Weights of a small transformer language model: MLP 960 GELU, untied embeddings.
MLP neurons of a small language model. Each row is named by its layer, matrix (up: input weights) and neuron, and shows model dimensions 16-143. Each number is 50 + 12 x the weight over its row's rms, rounded and kept within 0 to 99.
After each neuron's rows, "fires in" lists the words (lower case) most often at its 100 highest values on Wikipedia text that the model never trained on.

L7.up718:52 66 29 46 60 61 46 45 74 32 44 37 60 50 59 40 41 48 30 47 41 29 40 70 39 41 34 60 45 26 41 42 68 46 36 49 44 44 47 54 52 40 62 47 42 49 54 26 76 33 56 68 39 48 69 61 69 51 72 40 26 60 49 40 45 46 48 54 45 39 52 38 59 41 40 45 37 39 52 28 58 53 59 45 34 41 46 56 58 46 57 60 45 46 42 44 58 53 47 49 49 47 55 56 79 38 63 47 52 59 51 64 44 49 74 48 52 62 58 59 54 64 63 43 43 42 45 41
fires in: "united", "alberta", "robert", "canada", "vanin"

L2.up229:42 28 46 58 64 49 45 64 62 45 64 23 48 41 37 49 34 74 44 42 46 50 71 58 55 49 34 47 60 58 17 54 48 40 35 57 34 46 67 54 52 43 43 41 74 45 54 34 57 59 66 29 50 48 35 70 47 54 36 46 44 58 63 38 51 32 47 44 68 54 51 57 51 40 70 48 66 44 28 54 50 67 60 50 61 56 52 57 32 47 70 55 42 41 34 60 41 50 63 60 44 47 53 41 48 62 47 43 24 40 72 34 59 58 36 60 27 64 47 53 64 37 66 45 60 39 45 51
fires in: "league", "due", "blue", "venue", "avenue", "value"

L7.up789:54 31 46 34 54 70 66 51 42 40 68 55 60 57 62 49 46 53 52 35 60 48 52 49 49 47 59 32 55 32 42 27 66 35 28 61 58 57 68 59 56 28 72 64 48 43 56 59 57 53 59 32 70 48 56 60 48 59 46 41 48 42 50 40 78 39 60 38 46 61 33 50 43 40 63 50 55 63 20 45 51 48 62 35 59 27 55 51 37 41 40 84 45 38 43 21 73 44 41 45 56 61 67 60 53 38 48 34 21 45 65 65 58 58 43 47 60 53 45 48 59 67 39 40 39 44 61 54
fires in: "species", "used", "competition", "8"

L3.up887:47 48 46 22 53 61 42 47 70 51 55 53 46 52 44 37 58 37 47 43 42 47 34 52 46 54 60 44 65 40 51 38 39 43 45 48 47 37 66 60 35 73 70 39 52 54 39 56 54 55 45 71 35 56 12 39 50 58 52 53 57 74 67 55 46 40 66 32 62 50 47 45 49 64 52 59 51 62 38 31 44 47 36 45 28 37 39 64 56 60 33 47 42 47 42 42 65 56 56 74 57 59 51 42 69 65 40 44 18 46 63 59 57 45 49 56 36 63 54 24 62 51 70 33 47 45 48 61
fires in: "october", "number", "liberal", "alberta", "robert"

L6.up498:48 54 35 50 66 49 59 43 39 48 79 32 62 42 38 69 59 39 56 39 47 54 69 44 72 63 51 24 55 22 51 33 23 47 48 63 77 49 49 55 45 24 59 61 72 48 35 34 65 59 41 36 57 62 55 57 41 70 26 50 56 62 53 47 57 52 50 55 39 53 50 47 43 59 59 62 55 54 49 43 43 52 63 66 45 44 51 31 40 38 56 49 65 30 59 35 47 44 46 60 36 48 58 53 53 55 63 55 17 37 30 50 59 51 41 56 47 69 45 39 49 64 82 60 46 41 56 51
fires in: "been", "be", "began", "before", "beginning", "being"

L7.up384:45 22 78 50 45 47 31 39 65 55 66 48 31 36 55 39 65 47 42 47 62 37 34 61 66 65 38 43 44 59 36 55 37 62 41 53 41 35 37 58 46 34 53 54 57 53 72 48 67 51 31 38 47 40 62 61 42 53 45 53 58 54 37 51 56 40 61 59 25 38 50 24 50 55 34 75 67 42 30 52 44 62 57 46 40 40 57 47 45 39 51 48 56 19 54 49 42 61 54 34 38 44 70 41 40 37 59 42 37 45 49 35 62 49 48 65 07 67 48 58 54 39 53 69 62 45 52 56
fires in: "people", "population", "popular", "custom"

L5.up919:58 46 74 61 33 50 70 36 75 29 29 58 46 43 69 48 56 47 46 37 32 27 38 57 43 46 61 56 45 46 42 40 41 64 41 50 56 58 45 25 53 42 44 43 25 49 49 40 40 62 35 54 38 23 58 54 52 40 51 67 34 49 56 51 33 62 46 65 52 43 52 59 63 66 45 24 71 63 52 51 22 48 55 52 61 45 66 39 39 48 42 39 66 36 49 59 52 57 48 56 45 58 60 88 61 37 44 49 30 60 46 36 54 48 57 26 41 49 37 42 45 52 54 56 61 41 33 60
fires in: "york", "work", "working", "sq", "works", "iraq"

L7.up381:24 59 53 38 70 55 31 59 53 70 69 41 29 43 43 59 37 66 35 29 62 35 50 51 32 49 48 54 83 29 57 53 69 50 28 44 55 36 62 47 35 49 56 44 55 60 56 63 62 50 30 55 53 40 71 62 53 18 66 34 51 67 51 31 54 46 77 58 26 57 43 38 48 56 49 43 30 44 43 52 49 54 52 52 36 30 36 55 44 45 68 52 55 38 44 52 63 45 50 55 57 49 59 72 77 30 63 43 38 48 67 52 46 45 50 42 68 39 30 46 85 43 50 32 49 42 50 52
fires in: "after", "on", "for", "one"

L2.up784:44 37 56 34 64 55 36 51 56 57 61 41 48 36 22 42 47 51 71 57 35 25 67 34 54 68 46 52 26 55 50 48 51 54 44 58 46 64 42 44 44 48 48 60 27 46 45 52 46 72 60 39 47 76 47 58 55 29 55 46 46 64 56 57 43 29 64 41 82 65 57 46 51 54 47 29 61 62 37 46 45 47 49 55 52 53 72 65 56 73 31 44 41 41 58 62 63 49 55 47 42 48 53 50 59 86 45 60 51 57 52 47 47 46 47 38 27 53 39 48 58 57 75 50 56 56 51 41
fires in: "became", "name", "same", "game", "came"

L3.up870:42 45 70 41 56 58 64 48 46 59 79 79 36 41 43 53 55 45 65 30 55 42 42 53 33 61 31 42 59 49 51 47 32 57 56 57 71 50 78 39 53 40 51 14 75 43 30 65 48 40 35 41 48 62 55 31 42 45 48 50 38 59 36 56 41 48 67 35 47 57 67 56 28 36 52 34 60 40 43 57 49 47 64 52 33 41 26 55 37 50 33 46 48 55 68 51 65 52 49 44 50 48 41 48 61 61 39 27 49 65 51 44 54 52 50 54 66 36 52 59 57 51 56 66 33 54 51 63
fires in: "played", "place", "player", "play", "platoon", "plant"

L7.up653:23 54 36 26 53 51 58 45 49 48 61 52 30 57 33 52 39 25 40 25 40 57 64 60 54 49 35 55 68 38 41 28 51 54 33 57 59 35 73 51 61 42 56 40 58 56 54 69 59 39 47 29 53 60 70 51 55 55 60 40 27 63 53 39 50 58 64 57 45 54 63 65 60 46 48 54 40 54 47 49 44 47 47 78 41 40 62 70 52 42 51 77 65 52 49 41 61 76 29 70 44 40 42 56 62 36 48 54 54 62 65 58 59 46 57 44 62 47 78 49 57 63 45 36 62 46 48 60
fires in: "used", "province", "awards", "points", "point", "using"

L2.up291:31 53 45 38 56 72 61 57 42 47 46 43 27 43 44 58 41 43 49 33 37 27 51 59 61 60 59 51 69 45 46 25 44 39 37 67 69 47 62 55 53 49 34 45 55 65 65 49 58 52 72 27 38 64 55 69 38 45 35 52 39 61 62 43 52 41 47 49 44 45 50 50 41 28 62 62 58 36 39 53 57 43 71 65 57 26 62 51 63 48 41 51 62 30 56 43 71 35 35 56 48 24 42 35 61 59 58 47 52 52 66 56 71 45 57 58 47 71 48 47 70 49 43 42 28 60 59 65
fires in: "season", "several", "seen", "seven"

L6.up290:65 67 25 23 38 50 64 41 50 57 46 43 47 54 46 61 63 60 63 44 39 52 54 45 64 40 45 43 43 36 54 31 36 42 49 69 40 41 65 55 43 47 42 33 58 57 55 50 55 44 57 44 60 45 36 50 47 67 33 57 46 43 63 17 67 46 36 57 45 62 40 53 29 56 63 61 75 57 60 41 35 59 44 56 56 54 68 51 59 40 46 64 58 32 70 67 47 56 61 41 50 45 65 52 64 66 70 42 36 67 34 52 37 66 54 66 43 65 43 34 37 43 43 61 11 30 48 62
fires in: "there", "into", "received", "introduced", "intended"

L7.up350:49 38 57 43 58 38 43 27 40 67 46 56 38 35 66 32 62 48 59 58 58 62 32 41 41 30 46 34 49 44 41 62 42 59 42 66 50 54 34 76 54 45 31 64 58 45 35 53 48 39 57 60 50 53 47 35 52 46 28 60 48 32 85 64 92 46 62 46 40 65 41 40 51 45 46 42 45 43 57 27 36 47 63 55 46 42 53 52 25 37 21 48 55 38 32 51 50 54 45 44 37 44 50 55 58 51 57 50 55 53 41 39 48 48 43 59 56 40 44 53 65 52 62 12 41 47 49 54
fires in: "his", "element", "chairman"

L11.up156:34 62 44 18 41 58 62 71 54 53 54 52 58 60 35 54 44 35 47 52 44 63 41 46 40 41 55 71 52 57 53 41 75 29 32 42 76 36 68 45 58 47 38 38 50 51 35 40 47 36 39 48 57 60 62 63 48 67 53 29 48 59 54 59 59 37 39 40 36 57 60 51 47 51 37 51 64 43 59 46 46 61 63 70 47 30 65 43 33 35 51 43 68 51 25 58 62 31 38 50 36 37 44 42 49 60 37 51 28 27 66 72 59 45 54 64 70 45 49 62 83 52 66 33 40 52 67 37
fires in: "served", "same", "team", "just", "teams", "television"

L7.up58:55 46 54 47 60 45 46 54 58 62 60 51 56 42 61 42 52 38 60 51 47 44 40 56 45 49 43 37 62 64 46 41 50 64 48 70 59 60 50 43 35 54 40 38 43 64 29 69 43 49 43 53 44 59 33 35 61 59 43 53 61 57 67 66 47 48 80 61 62 68 38 43 56 53 32 31 64 50 48 41 60 43 39 53 64 43 76 51 29 43 26 56 50 43 77 36 62 55 43 46 60 38 66 45 46 53 52 85 43 68 40 53 47 55 52 69 60 53 59 57 58 58 76 30 61 44 44 57
fires in: "this", "through", "three", "third", "than", "those"

L7.up564:32 38 56 65 49 62 34 30 57 49 52 44 52 64 54 65 49 35 23 20 62 45 39 59 46 38 52 57 60 40 52 58 36 40 28 62 70 66 49 49 59 26 74 54 44 65 29 52 56 62 59 46 42 61 46 34 62 46 45 47 50 60 48 62 46 42 41 42 61 68 40 45 41 53 49 64 74 54 51 73 54 44 85 58 60 44 54 65 22 48 50 35 44 62 34 42 53 36 40 64 45 75 38 26 47 59 69 66 44 65 51 77 62 56 65 39 53 62 37 49 60 56 51 34 47 71 43 51
fires in: "been", "began", "said", "system", "systems", "greatest"

L11.up440:44 52 47 55 47 59 29 67 45 41 50 65 41 61 56 60 50 45 59 52 45 35 73 37 64 54 41 43 32 44 38 62 43 51 59 62 43 73 67 52 42 47 37 48 51 48 41 33 43 38 59 53 50 47 40 49 47 62 35 48 27 49 56 43 41 35 30 62 60 40 41 61 54 26 48 42 34 58 22 51 44 37 44 41 48 34 62 95 37 53 57 58 48 53 35 76 51 37 57 60 46 52 55 41 49 74 67 67 46 56 48 52 72 31 48 45 81 52 42 60 49 55 66 33 39 29 41 71
fires in: "one", "returned", "official", "return"

L11.up765:26 46 36 26 59 59 45 52 56 46 53 52 51 43 50 23 34 36 40 48 39 42 39 57 64 58 43 67 62 38 26 59 55 52 54 49 43 54 62 72 41 37 46 27 49 43 61 40 57 55 40 64 38 72 52 67 56 38 50 24 48 36 70 55 52 43 44 57 56 32 55 46 44 47 62 50 65 64 66 41 48 45 40 56 62 42 70 76 24 60 48 60 46 48 49 43 61 55 48 40 63 55 33 56 49 77 32 52 39 44 53 49 43 51 48 80 45 66 45 43 40 53 54 62 42 33 43 78
fires in: "an", "california", "announced", "angeles", "company", "august"